config.toml
d_model = 384
n_kv_head = 4
activation = "tanh_gelu"
attn_scale = 0.102
init = "normal"
init_std_up = 0.0184
init_std_down = 0.00375
lr = 0.00103
beta2 = 0.98
decay_fraction = 0.626
MLP neurons of a small language model. Each row is named by its layer, matrix (up: input weights) and neuron, and shows model dimensions 64-159. Each number is 200 + 40 x the weight over its row's rms, rounded and kept within 0 to 999.
After each neuron's rows, "fires after" lists the tokens most often just before its 100 highest values on Wikipedia text that the model never trained on.

L5.up884,224,178,224,175,201,280,131,184,189,211,213,163,235,229,222,148,227,215,178,247,206,215,179,217,127,154,196,252,110,186,166,128,167,183,178,221,168,234,231,160,204,220,214,312,167,210,259,226,195,223,228,243,187,200,285,150,162,203,163,180,340,146,174,195,230,179,154,111,202,148,242,224,168,156,165,218,158,98,198,166,158,157,201,297,178,167,146,176,214,228,256,198,270,204,163,190
fires after: " re", " return", "ough", " Re", " take"

L6.up952,228,116,188,171,192,221,162,151,181,261,224,209,130,212,193,175,280,197,207,182,194,157,219,247,261,201,276,227,149,316,199,202,223,187,168,190,187,196,144,189,189,186,181,157,229,230,245,207,262,206,152,225,181,246,185,214,243,147,155,172,216,205,159,251,250,225,238,209,151,192,204,262,170,251,162,163,218,196,235,227,202,122,224,193,193,220,190,186,183,219,228,321,240,248,220,210
fires after: "mp", "ing", "f", "re", " F", "F"

L5.up277,276,257,262,199,223,150,161,191,153,177,256,150,197,132,263,199,192,177,211,230,192,240,172,169,223,208,243,148,131,159,254,173,192,176,170,246,162,237,126,153,121,211,239,271,254,239,234,182,200,231,193,235,186,115,236,171,304,219,171,276,202,163,222,156,224,184,188,215,179,156,239,230,206,147,176,238,168,231,206,123,215,143,263,226,149,173,229,139,165,226,224,138,230,169,212,215
fires after: "D", "L", "F", "M", "R", "C"

L8.up1104,194,187,191,209,231,166,196,142,183,244,180,149,213,194,227,164,210,224,100,204,234,213,167,268,170,185,134,185,127,232,211,98,219,190,180,178,224,265,232,138,200,219,107,283,185,255,223,216,155,204,175,160,165,214,318,136,234,234,244,185,216,186,191,183,164,157,242,171,231,208,188,194,157,172,230,142,224,237,185,149,148,225,149,172,169,191,196,104,214,200,173,174,247,209,189,259
fires after: "s", " S", " P", "P", " Dr", " p"

L6.up596,230,160,127,134,201,199,165,204,198,168,212,182,191,203,127,197,173,192,123,200,219,126,246,160,191,174,252,226,165,197,219,243,188,230,192,83,211,236,263,190,211,227,207,208,158,202,165,187,137,174,223,218,183,209,192,166,209,185,114,158,247,178,200,172,256,219,215,192,196,164,178,261,225,263,180,227,209,270,178,194,148,153,232,195,217,221,219,202,196,216,244,159,247,168,141,100
fires after: " comp", "mb", "po", " pro", " co", "c"

L6.up865,174,179,225,219,265,181,169,238,179,186,260,197,219,228,188,240,173,236,231,222,199,183,175,212,276,98,192,188,236,191,199,180,205,215,152,167,223,232,192,183,170,239,125,219,144,199,170,293,142,234,245,243,167,219,126,285,205,170,220,214,332,137,150,281,117,201,211,242,159,209,218,159,228,225,258,228,104,225,210,277,235,242,180,101,224,292,205,141,170,215,247,227,120,186,244,183
fires after: " ", " E", " De", "en"

L8.up99,239,243,189,247,203,239,210,205,233,180,141,174,194,319,225,144,178,134,238,215,204,216,192,179,169,274,188,233,165,207,225,202,160,242,238,228,165,166,233,205,152,197,201,279,102,171,187,197,172,223,208,165,204,216,216,214,206,274,245,271,347,151,265,161,183,223,225,199,201,201,206,202,184,213,205,183,200,181,220,253,198,247,212,287,112,164,145,137,156,215,227,254,235,225,233,200
fires after: " |", "|", " ", ";", "\n"

L5.up972,230,181,209,186,174,194,183,191,197,260,229,200,249,247,268,232,144,202,192,196,249,218,213,203,154,100,283,197,212,183,257,148,211,230,184,240,204,138,220,228,215,244,198,184,148,183,277,180,190,153,190,211,203,174,159,164,286,156,168,221,210,214,156,178,219,224,143,214,144,210,216,287,166,205,253,192,162,124,242,178,248,187,164,206,201,179,209,155,193,246,245,207,203,212,168,205
fires after: " ", " (", " st", "ate", " |"

L6.up328,265,141,168,137,226,227,233,186,264,132,167,209,206,200,217,160,214,172,169,257,205,124,128,206,261,126,202,203,203,245,152,199,170,140,208,162,216,145,150,166,208,241,200,284,270,191,211,166,260,209,212,219,185,263,178,198,203,171,156,187,216,141,185,239,249,208,202,198,192,158,173,242,198,208,284,222,236,177,195,285,179,231,227,212,219,130,215,192,197,189,209,246,296,200,187,229
fires after: "s", "is", "ad", " not", "ri"

L2.up1224,203,151,167,141,265,219,155,255,125,191,227,266,204,305,193,266,208,164,168,188,185,147,175,208,200,234,198,170,135,236,292,250,152,213,196,161,205,130,230,189,159,261,215,314,156,202,143,188,177,151,204,256,230,181,259,139,186,174,157,144,163,228,144,217,217,220,198,220,185,241,205,226,173,226,160,186,216,243,172,173,213,241,191,223,179,192,224,184,290,198,239,228,240,133,197,182
fires after: "ed", "c", "ce"

L5.up797,166,230,183,129,158,233,161,226,224,201,192,180,186,193,251,178,245,194,202,185,155,213,128,164,255,169,247,207,207,229,220,162,184,196,188,167,147,222,252,257,186,215,206,193,228,202,194,132,274,165,165,209,188,178,154,248,218,203,103,199,237,232,151,152,260,335,258,197,231,187,225,276,224,238,127,172,215,128,179,184,182,239,236,205,184,207,149,138,127,298,215,196,217,146,220,219
fires after: "d", " Mi", "f", " mi", "rd", " in"

L6.up1535,198,212,214,159,181,217,137,223,184,210,261,189,179,276,175,152,161,118,195,254,200,243,184,284,207,137,186,223,215,162,189,132,147,165,156,185,207,178,236,267,202,227,230,205,200,191,166,216,119,298,185,156,228,180,217,197,147,223,181,200,177,143,228,205,188,176,202,152,216,226,253,170,174,162,195,298,191,103,220,218,136,227,147,166,205,186,144,283,199,230,236,186,188,270,155,181
fires after: " ", " the", " in", " Re", " de"

L5.up220,206,75,164,212,206,265,145,145,212,254,222,157,222,179,218,237,179,235,161,124,156,210,229,203,228,226,305,199,143,222,199,113,201,185,175,216,171,259,236,140,212,243,199,183,198,182,219,192,229,218,142,253,184,124,201,202,136,214,216,246,226,179,179,161,199,208,201,234,217,158,160,346,240,180,155,192,141,159,220,191,174,208,227,261,179,259,186,184,187,190,236,243,182,196,219,230
fires after: "er", "ho", "lo", "ur", "re", "co"

L6.up706,259,204,251,115,220,224,256,155,183,211,248,115,283,172,180,234,218,155,176,249,206,262,112,138,186,199,208,184,196,215,253,271,193,237,192,157,215,261,192,198,224,230,127,250,150,246,232,103,170,254,212,204,163,150,206,199,172,206,192,193,280,177,189,160,232,167,146,167,210,225,163,247,192,146,227,192,193,217,288,168,99,156,199,260,204,174,159,157,212,194,226,218,208,181,232,243
fires after: ".", " Ro", "\n", " re", " Re", ")"

L2.up64,140,143,240,175,202,167,289,194,177,236,190,210,203,179,240,206,273,201,121,183,126,246,104,255,291,190,218,212,164,219,217,173,254,185,193,165,201,235,213,167,244,224,177,198,201,162,220,201,243,204,215,209,133,199,120,226,229,191,203,175,191,179,183,257,192,247,200,149,268,176,249,199,162,170,213,188,205,152,227,224,217,146,261,257,264,201,183,214,137,198,193,222,196,249,204,138
fires after: " ", " 1", "ad", "e", ","

L6.up1504,223,179,168,163,199,246,255,208,185,191,213,195,188,208,199,217,153,218,214,250,212,243,167,210,265,233,240,170,213,201,210,197,200,175,163,228,143,150,274,241,164,213,218,199,185,197,142,173,186,209,206,210,135,154,243,223,272,202,176,202,266,174,219,196,239,247,191,150,249,197,165,238,240,212,250,146,159,169,242,200,149,195,175,187,211,160,172,168,117,263,291,240,213,234,251,197
fires after: " K", "k", " Ab", "\\"

L6.up1532,174,199,213,204,241,208,196,171,166,167,228,216,171,215,180,186,136,179,132,263,144,241,168,214,223,301,227,144,213,219,190,182,166,224,182,222,256,228,100,156,236,313,182,204,228,254,226,189,256,248,255,197,169,143,176,172,138,198,235,111,170,293,210,187,217,201,259,209,217,185,151,167,215,183,199,249,161,252,197,165,231,274,208,174,200,143,117,156,241,250,245,284,187,207,226,249
fires after: "r", "al", "ar", "l", "ol"

L6.up1252,163,198,154,203,285,203,178,183,135,222,190,205,230,185,196,145,227,197,133,246,216,214,141,238,290,216,201,121,112,238,101,193,157,252,185,210,238,121,176,194,199,230,221,121,201,169,247,218,197,246,209,161,251,193,202,180,107,137,189,172,183,243,163,239,249,187,173,160,191,221,223,214,203,162,183,177,158,199,219,202,216,209,232,209,162,121,175,215,200,227,236,221,190,251,179,178
fires after: "t", "al", "ge", "at", "l"

L5.up1417,162,180,230,214,241,208,182,172,193,156,218,262,268,250,177,219,218,227,139,161,115,181,171,276,237,203,311,203,178,160,130,190,173,171,179,169,230,249,201,167,174,238,155,258,230,236,177,170,189,184,214,205,176,217,212,189,204,181,144,159,220,168,261,210,153,160,215,197,155,245,182,234,110,131,193,179,203,223,187,183,204,103,223,181,161,155,217,243,237,211,248,218,229,275,249,200
fires after: "or", "l", "al", "el", "il", "g"

L8.up1381,170,141,211,190,241,221,207,166,246,218,189,118,219,155,192,222,222,185,159,161,238,296,169,235,145,166,191,186,232,194,151,105,137,239,172,214,189,212,267,200,213,199,224,246,180,180,181,242,195,210,203,178,215,137,277,174,181,258,173,161,246,183,153,161,155,200,273,115,189,182,203,175,231,143,241,179,278,188,273,201,199,202,209,197,188,254,246,180,180,231,226,169,193,244,150,213
fires after: "st", " in", " P", "com", " de", "s"

L6.up215,175,158,202,192,197,174,233,201,163,256,259,175,173,124,210,212,215,204,221,277,229,245,179,271,168,217,250,193,203,183,175,125,209,227,196,175,233,258,230,209,158,264,197,178,222,237,289,137,192,265,139,269,194,234,160,248,215,189,201,165,205,247,234,192,135,194,204,157,171,199,255,221,177,146,207,224,142,152,223,183,162,125,219,229,232,136,219,206,215,222,256,147,288,224,198,217
fires after: "l", "w", "il", "e", "el", " re"

L5.up839,244,178,222,116,238,162,247,196,182,228,223,170,201,193,157,271,273,202,142,251,218,110,234,225,225,197,222,224,203,229,270,178,150,162,177,151,172,184,269,185,181,247,144,175,169,225,169,240,224,165,232,178,197,154,268,193,238,201,200,236,230,201,138,145,157,225,148,123,246,231,296,220,169,198,202,181,136,194,165,189,210,246,190,204,202,244,225,126,197,166,275,240,263,209,201,176
fires after: " con", "c", " comp", "v", " V", "n"

L2.up804,305,230,238,144,226,176,120,190,242,144,229,140,276,139,250,244,156,212,136,228,235,234,208,110,252,238,221,188,181,134,133,176,157,247,178,172,218,185,154,223,201,200,135,218,214,193,199,238,221,165,187,175,212,167,136,235,127,198,151,156,239,193,181,210,180,272,185,204,231,213,229,203,182,187,251,184,205,107,179,245,258,192,159,230,131,221,146,157,238,257,264,253,256,173,225,190
fires after: " ", " |", " 0", " S"

L6.up1005,188,203,221,170,230,138,205,200,191,172,174,216,225,288,162,206,275,170,186,214,218,264,179,224,215,212,142,194,189,204,218,212,145,233,169,107,244,184,181,222,128,191,149,207,230,227,223,191,178,188,137,239,203,239,178,175,209,246,165,225,300,208,176,202,188,223,193,232,186,149,226,141,114,206,194,207,181,131,174,218,157,191,162,164,163,234,182,153,204,213,227,218,253,181,176,172
fires after: " ", "n", " of", " In", " the"

L6.up720,145,175,157,196,207,234,249,185,285,202,129,189,187,202,191,184,171,221,162,216,183,192,153,175,187,208,258,128,237,224,224,193,122,238,201,137,165,165,168,251,148,208,238,202,239,238,189,158,196,271,184,208,152,176,216,270,194,240,145,246,197,176,148,227,230,200,167,210,273,213,219,156,227,231,224,230,220,195,144,145,179,186,181,169,161,187,170,127,119,267,213,234,194,216,212,190
fires after: " Ra", " ma", "b", "ra", " Sa", "ab"

L6.up448,233,243,228,193,197,223,233,225,202,256,253,202,182,289,173,152,198,186,185,197,200,176,136,172,235,228,260,285,193,154,110,180,202,187,161,199,132,199,167,234,198,182,156,182,226,267,130,221,172,179,167,204,164,256,178,145,171,202,186,174,239,153,204,153,283,248,183,240,150,255,235,214,155,166,271,243,237,184,252,169,202,179,196,162,221,217,182,195,163,175,162,232,161,284,247,255
fires after: "en", "al", "el", "il", " El", "in"

L6.up155,201,175,179,225,199,153,170,137,212,250,185,229,150,219,217,248,201,187,178,233,198,180,187,199,149,198,266,288,192,201,176,214,212,184,192,189,237,256,169,123,172,176,165,126,75,171,246,285,187,266,119,161,240,193,114,129,185,184,133,189,208,132,236,214,229,281,291,199,206,148,259,236,127,269,153,227,209,221,220,248,159,142,222,184,199,190,223,211,157,230,207,207,222,176,242,277
fires after: " ex", "mp", "re", "c", " pro", "s"

L2.up363,205,196,269,255,189,195,144,257,227,161,151,188,273,223,246,179,203,206,193,190,260,206,190,236,226,243,229,225,113,148,188,202,123,280,204,197,131,170,178,157,146,236,249,303,192,114,254,290,184,242,184,214,209,243,237,229,231,178,183,209,243,167,179,229,189,283,203,202,159,217,161,225,191,218,211,208,185,99,241,166,226,191,231,208,138,167,172,132,168,242,151,261,186,189,165,172
fires after: " |", "|", "-", "°", "%"

L6.up1514,254,129,239,222,110,217,144,270,181,195,180,174,181,154,184,183,234,219,225,258,182,216,196,235,246,172,229,142,211,164,197,180,220,185,165,238,223,231,138,178,190,180,197,184,234,194,161,218,176,193,146,226,192,158,221,149,212,230,225,205,189,217,207,154,114,355,190,190,171,175,228,182,201,152,149,276,191,164,288,192,149,229,152,227,177,145,202,166,221,227,172,222,261,170,156,173
fires after: " cl", " f", "est", "T", " F", "F"

L6.up1098,224,226,213,264,145,184,92,265,228,190,219,230,180,183,286,236,215,180,145,234,180,269,243,199,229,183,178,207,256,173,209,157,196,235,162,283,181,183,191,211,208,227,222,232,221,216,189,174,173,183,194,237,203,173,220,196,191,257,111,231,171,187,161,228,199,318,199,206,193,160,257,165,163,149,163,190,149,190,223,180,203,175,169,244,159,225,188,204,178,241,120,226,184,206,146,207
fires after: " ", " F", " f", " S", "f", "s"

L8.up877,156,133,223,139,190,205,200,208,239,167,170,128,138,180,238,122,175,229,174,222,236,143,214,143,188,193,229,167,173,219,119,178,163,249,150,174,238,179,199,188,211,262,203,192,255,161,209,156,178,203,201,225,128,203,249,255,156,253,163,229,155,111,119,158,220,230,201,110,185,151,207,238,189,202,223,237,164,195,205,128,135,262,204,175,128,237,203,139,209,157,236,309,243,220,234,143
fires after: "s", "k", " re", "c", "ab", " Sa"

L6.up193,226,233,253,216,271,201,191,178,125,240,141,230,271,263,220,224,242,185,265,205,218,217,182,231,296,257,228,180,164,213,281,212,136,229,162,142,175,138,213,170,157,138,199,200,101,148,118,147,276,157,141,124,227,234,214,210,166,246,242,273,179,154,250,254,257,218,288,258,214,185,217,198,217,238,198,197,195,182,206,219,203,206,147,165,109,142,186,212,175,251,227,240,161,286,199,231
fires after: "n", "in", "un", "ran", " Ben", "s"

L6.up590,179,220,240,125,221,211,212,206,198,204,199,198,222,150,158,219,273,209,211,287,189,150,160,174,194,182,178,198,226,210,213,289,117,231,182,182,189,214,163,261,170,199,155,239,201,209,179,272,255,151,156,218,243,231,172,159,171,193,154,185,221,134,252,254,181,172,193,141,195,223,227,187,199,150,222,191,167,223,271,228,218,120,148,223,92,166,252,197,248,233,238,276,227,167,216,223
fires after: " ", " V", "ed", "an", "con", "ran"

L8.up780,172,212,234,170,248,239,164,142,205,183,136,199,223,168,234,188,167,231,203,232,211,292,192,228,153,209,196,238,150,111,215,129,191,246,201,188,116,227,276,246,196,217,225,280,189,243,163,184,201,231,256,183,169,146,235,239,160,271,136,215,270,171,176,145,185,211,230,165,207,161,284,224,214,170,237,230,137,143,224,183,133,204,222,266,165,227,165,162,176,207,296,225,157,199,195,205
fires after: " Re", "re", " re", " pre", " Con", " con"

L2.up1165,210,235,230,190,191,218,187,157,205,201,189,221,251,271,258,291,194,193,219,158,297,257,189,191,158,223,196,272,163,209,213,251,89,263,195,241,158,228,198,179,197,182,218,189,218,229,191,265,190,170,168,215,186,138,234,162,211,268,172,190,258,148,222,173,112,250,225,225,164,195,262,209,221,149,194,268,199,152,184,213,190,194,178,205,124,217,232,105,235,190,256,218,217,219,219,236
fires after: " |", "id", "===", " ", "|"

L6.up181,192,168,187,163,145,178,191,254,166,204,197,245,184,189,202,191,163,157,256,241,202,207,195,224,242,206,264,172,167,254,243,213,124,230,170,203,260,275,151,204,163,134,207,180,214,194,223,217,210,168,133,156,201,225,209,252,260,215,159,217,257,120,222,193,224,170,240,200,197,253,220,217,137,197,308,264,219,183,222,223,146,206,194,199,140,139,247,173,211,238,170,268,201,153,168,273
fires after: "n", " N", " ", "-", "ran", " Na"

L8.up979,156,188,178,274,232,202,183,266,85,256,180,198,203,203,193,182,207,217,195,213,204,209,153,190,217,237,176,197,209,207,162,191,161,227,191,180,202,203,179,176,182,214,208,246,158,202,183,150,158,251,119,239,193,122,277,120,242,171,210,214,248,82,198,169,188,161,293,206,223,167,125,199,202,212,211,201,236,177,180,225,163,208,157,172,172,201,168,179,182,173,163,193,217,167,244,250
fires after: "s", "te", " S"

L8.up550,243,189,182,200,189,227,106,198,149,202,154,221,218,127,258,240,187,231,211,201,199,255,131,209,165,173,254,235,226,127,251,156,124,181,180,184,135,163,136,222,230,253,208,228,184,322,205,230,162,177,200,255,199,236,206,193,242,221,214,221,211,148,210,227,80,198,206,224,186,186,183,183,192,123,208,170,130,214,258,219,157,163,289,251,175,122,215,170,225,251,181,237,265,217,213,284
fires after: " ", "s", "L", "ve", "ce"

L5.up209,178,146,180,194,231,202,225,254,190,194,215,235,193,202,194,213,143,235,110,236,141,232,213,229,191,184,201,192,176,183,199,151,218,182,175,207,220,239,261,134,203,194,236,251,210,200,220,276,188,226,190,264,189,121,212,163,112,240,203,196,139,100,178,137,130,230,169,174,299,236,267,264,221,167,245,271,177,140,193,155,192,128,221,188,208,237,178,200,166,205,255,193,219,228,181,240
fires after: "or", "lo", "ur", "li", " tri", " do"

L5.up1378,195,188,173,157,219,159,179,198,227,226,217,114,162,201,224,162,191,186,179,217,211,214,138,202,275,202,197,155,132,213,288,207,196,243,190,230,194,152,212,267,138,183,209,171,241,177,235,163,110,199,264,221,226,97,220,244,177,209,207,234,188,223,219,195,198,187,217,192,225,203,123,197,189,231,157,215,196,207,169,109,228,237,192,160,197,276,184,243,157,276,205,240,219,233,233,147
fires after: "b", "f", "ab", "B", " out", " part"

L2.up867,219,179,189,212,212,199,236,197,249,237,186,227,240,219,199,224,229,273,190,229,153,203,136,180,236,156,168,237,183,225,232,147,178,189,204,150,179,216,277,181,241,193,113,135,193,153,229,220,220,177,204,173,213,232,155,250,237,189,154,180,193,238,208,189,247,349,169,174,240,214,268,194,157,260,224,244,221,151,196,257,256,192,148,260,220,178,191,211,187,210,271,232,306,151,224,198
fires after: " ", " se", ","

L6.up937,188,166,193,249,188,174,152,237,229,136,223,264,156,185,200,213,279,249,150,174,217,216,110,215,265,186,191,193,178,205,262,215,122,208,181,166,204,185,130,221,180,204,269,319,228,161,228,214,167,130,174,204,169,140,216,178,147,188,136,176,248,229,163,167,262,334,258,213,172,174,166,192,212,132,183,225,152,170,174,243,79,195,214,254,149,218,194,141,166,208,164,210,242,132,178,207
fires after: "s", "ist", "S"

L5.up1381,172,179,201,161,150,218,253,210,189,151,260,201,252,209,247,180,164,203,106,214,146,247,133,253,211,236,180,191,193,233,196,236,217,184,188,183,220,220,257,221,206,250,232,218,163,257,195,167,192,247,168,184,207,147,189,288,164,223,177,186,210,219,176,227,193,228,204,153,256,251,206,235,161,186,239,172,216,168,190,230,186,182,204,208,238,171,212,231,190,197,178,307,229,221,265,213
fires after: "B", "ab", " Ab", "b", "k", "hu"

L5.up786,197,198,195,179,234,210,199,186,216,204,244,138,264,173,152,201,241,190,192,217,229,276,192,195,159,189,172,263,169,233,245,117,105,172,196,199,120,182,305,218,206,208,231,200,198,258,261,130,209,252,219,180,216,212,246,255,164,252,102,240,247,183,214,181,140,242,228,169,177,152,259,222,176,132,198,290,171,174,164,232,116,219,178,200,182,199,243,157,231,260,294,201,206,202,192,178
fires after: " con", " Con", " re", " became"

L8.up280,205,194,194,202,257,172,217,214,209,182,184,219,211,233,248,124,205,181,236,136,176,196,258,91,229,234,183,171,144,212,179,219,138,203,195,208,122,168,198,192,248,211,193,179,213,237,258,152,204,231,210,153,193,244,257,204,121,182,213,247,229,182,219,228,308,347,203,190,227,259,222,206,183,231,208,216,159,179,246,199,266,206,155,239,142,240,116,161,112,198,188,238,273,224,179,247
fires after: "|", "-", "\n", " vote", " Su"

L8.up1481,218,203,200,204,191,186,189,213,181,277,193,186,192,260,152,100,247,236,148,159,151,162,168,192,155,177,151,178,200,219,126,175,182,147,169,222,195,246,175,166,223,213,101,215,171,262,167,211,172,231,236,181,228,235,255,143,202,171,209,151,224,120,171,181,206,213,202,149,215,199,212,213,158,144,262,164,184,149,180,182,160,239,193,237,221,167,242,214,263,213,237,210,291,262,223,237
fires after: "s", "S", " S", "ex", "us", "it"

L5.up627,219,182,208,155,201,229,176,176,168,207,286,149,243,277,123,222,223,100,177,201,236,200,121,303,172,224,231,265,196,165,155,196,191,273,195,188,162,180,278,177,207,266,208,228,290,272,186,164,195,240,160,273,191,231,171,277,109,226,216,156,221,213,223,168,203,185,201,206,146,271,245,199,197,157,215,187,187,215,224,177,216,196,224,144,188,269,160,227,245,134,228,175,200,229,287,256
fires after: "il", "l", ".", "el", "al"

L8.up227,208,198,213,108,256,175,147,211,249,116,234,215,203,150,230,186,224,172,155,216,173,279,163,191,262,142,258,204,203,124,193,208,201,157,168,172,171,195,125,179,156,210,185,272,216,202,246,160,214,164,201,204,227,205,208,261,200,217,186,192,235,136,180,254,188,206,227,192,247,178,219,200,182,166,210,229,126,147,193,224,163,159,212,199,136,197,226,177,215,191,185,215,251,211,249,222
fires after: "s", " S", "y"

L5.up827,178,228,173,127,236,173,210,197,224,205,232,255,222,197,240,201,198,108,139,279,162,212,195,221,210,158,210,249,250,191,201,182,138,218,175,123,188,145,168,251,189,205,245,226,177,278,182,213,191,170,158,188,253,181,163,221,165,185,159,206,287,157,187,177,246,198,177,204,205,229,256,235,185,145,207,264,191,182,196,199,133,151,211,183,161,226,138,207,199,270,215,235,188,280,152,250
fires after: " de", " re", "n", "N", " "

L5.up319,233,243,205,152,253,211,190,144,185,252,216,232,335,276,185,180,187,149,229,184,174,257,172,228,204,219,266,181,188,210,176,230,109,245,188,173,188,181,154,239,132,208,175,244,206,223,187,100,170,234,120,248,199,208,138,266,251,187,195,219,229,167,197,269,264,188,182,224,206,253,239,214,218,211,140,185,204,186,151,270,174,217,109,180,203,151,160,203,240,201,227,258,170,134,232,162
fires after: " de", "in", " of", "n", " |"

L5.up391,210,203,223,143,201,249,237,254,204,165,198,266,177,179,253,233,288,239,238,226,204,223,192,250,208,154,211,212,170,278,253,170,179,202,179,138,134,152,185,250,190,223,220,259,211,184,166,191,243,205,187,204,181,162,201,138,223,223,87,210,256,146,201,204,236,193,271,284,217,214,197,173,161,185,142,185,199,197,170,170,157,172,147,211,217,162,164,175,120,176,170,253,225,212,198,250
fires after: "s", "n", " in", "z", "f"

L2.up1276,264,206,199,241,200,195,212,208,226,283,186,146,308,262,248,214,187,219,223,146,291,193,209,154,186,194,211,242,211,216,203,144,165,177,197,223,185,132,239,233,204,223,210,227,140,133,281,190,173,135,180,210,241,163,211,188,232,205,232,278,249,79,166,218,108,186,246,147,200,182,245,231,217,164,171,208,233,145,139,148,179,192,133,189,189,288,206,190,197,200,230,178,208,188,192,135
fires after: " |", "ed", " ", " re", "0.0"

L6.up490,234,166,217,221,227,203,248,144,193,159,265,124,225,143,217,205,247,216,169,152,250,190,193,168,171,142,210,188,180,272,183,233,162,209,199,187,232,305,224,167,208,261,175,190,225,189,157,188,218,208,211,183,214,171,202,290,191,172,192,238,236,133,182,214,222,182,169,188,219,226,153,162,187,152,157,274,239,176,214,159,126,172,172,205,156,270,232,183,198,162,237,166,303,212,233,147
fires after: "re", "\n", " Re", " ("

L5.up1504,231,193,178,200,168,292,165,214,183,221,230,193,131,154,160,235,175,165,221,214,157,231,255,167,203,210,234,206,147,168,257,111,199,260,184,226,211,203,108,181,119,270,239,204,184,198,187,223,199,183,210,182,190,257,218,180,157,201,118,212,137,240,213,215,182,175,183,201,213,225,214,263,231,174,203,239,136,217,167,174,215,208,249,201,199,140,166,185,238,224,163,229,184,198,215,255
fires after: "L", " La", " f", " St", " F", " la"

L6.up539,200,219,181,176,272,285,192,161,242,192,199,206,217,161,203,282,250,227,162,214,154,175,151,155,304,234,264,170,207,208,210,232,185,174,144,150,228,239,265,186,198,194,168,283,184,167,171,194,201,183,175,154,187,243,163,162,268,214,219,220,186,140,240,216,179,193,288,201,199,165,171,252,212,156,225,198,195,237,211,171,235,236,191,186,173,142,232,209,148,224,268,200,240,173,269,180
fires after: " R", "S", "n", " W", "F", "s"

L6.up856,215,182,188,210,193,211,226,158,184,187,231,218,215,175,169,284,295,231,225,208,176,251,151,167,329,150,223,179,144,209,219,180,203,237,180,217,236,166,162,208,175,227,110,211,203,209,249,237,220,185,217,223,221,236,183,184,206,198,250,181,151,148,261,297,208,274,248,224,167,263,221,185,192,223,207,184,221,223,160,189,243,172,187,203,169,201,181,249,146,220,215,258,240,206,274,224
fires after: " Ra", " Sp", "n", " $", " W", "ra"

L2.up402,229,280,241,208,207,186,127,195,207,245,163,189,193,220,210,164,226,182,241,257,257,223,223,155,181,211,201,197,164,228,198,141,125,241,182,229,112,107,192,110,189,238,229,220,168,162,241,245,186,206,274,158,188,221,270,213,195,206,185,299,299,141,205,175,170,231,185,212,166,217,201,177,120,186,185,222,185,117,216,195,279,252,264,218,97,196,240,123,209,173,164,226,192,172,138,223
fires after: " |", "|", "-", " Democratic", ":", "==="

L5.up1300,255,202,145,191,261,191,155,254,215,219,217,228,197,195,253,304,162,179,244,213,227,223,205,137,192,202,244,185,175,128,187,183,242,189,185,237,167,262,182,168,166,206,162,131,166,194,122,300,246,203,239,198,211,148,208,199,211,192,173,211,185,167,229,235,164,192,190,243,180,206,185,295,179,177,163,202,171,196,164,115,196,224,218,192,224,155,206,114,199,182,240,213,214,138,215,175
fires after: "M", " the", " F", " La", "F"

L6.up1302,210,264,207,179,221,187,192,197,238,275,250,194,258,260,243,176,186,138,183,247,186,208,167,245,199,228,198,169,174,155,248,136,145,232,156,197,201,195,251,227,136,237,193,129,220,206,232,238,193,151,168,239,210,183,132,186,130,124,156,225,235,210,143,242,179,205,178,204,179,237,144,212,215,176,109,183,177,157,180,234,196,256,197,240,210,223,183,254,203,263,234,260,226,235,173,253
fires after: "f", " B", " b", "b", " in", " "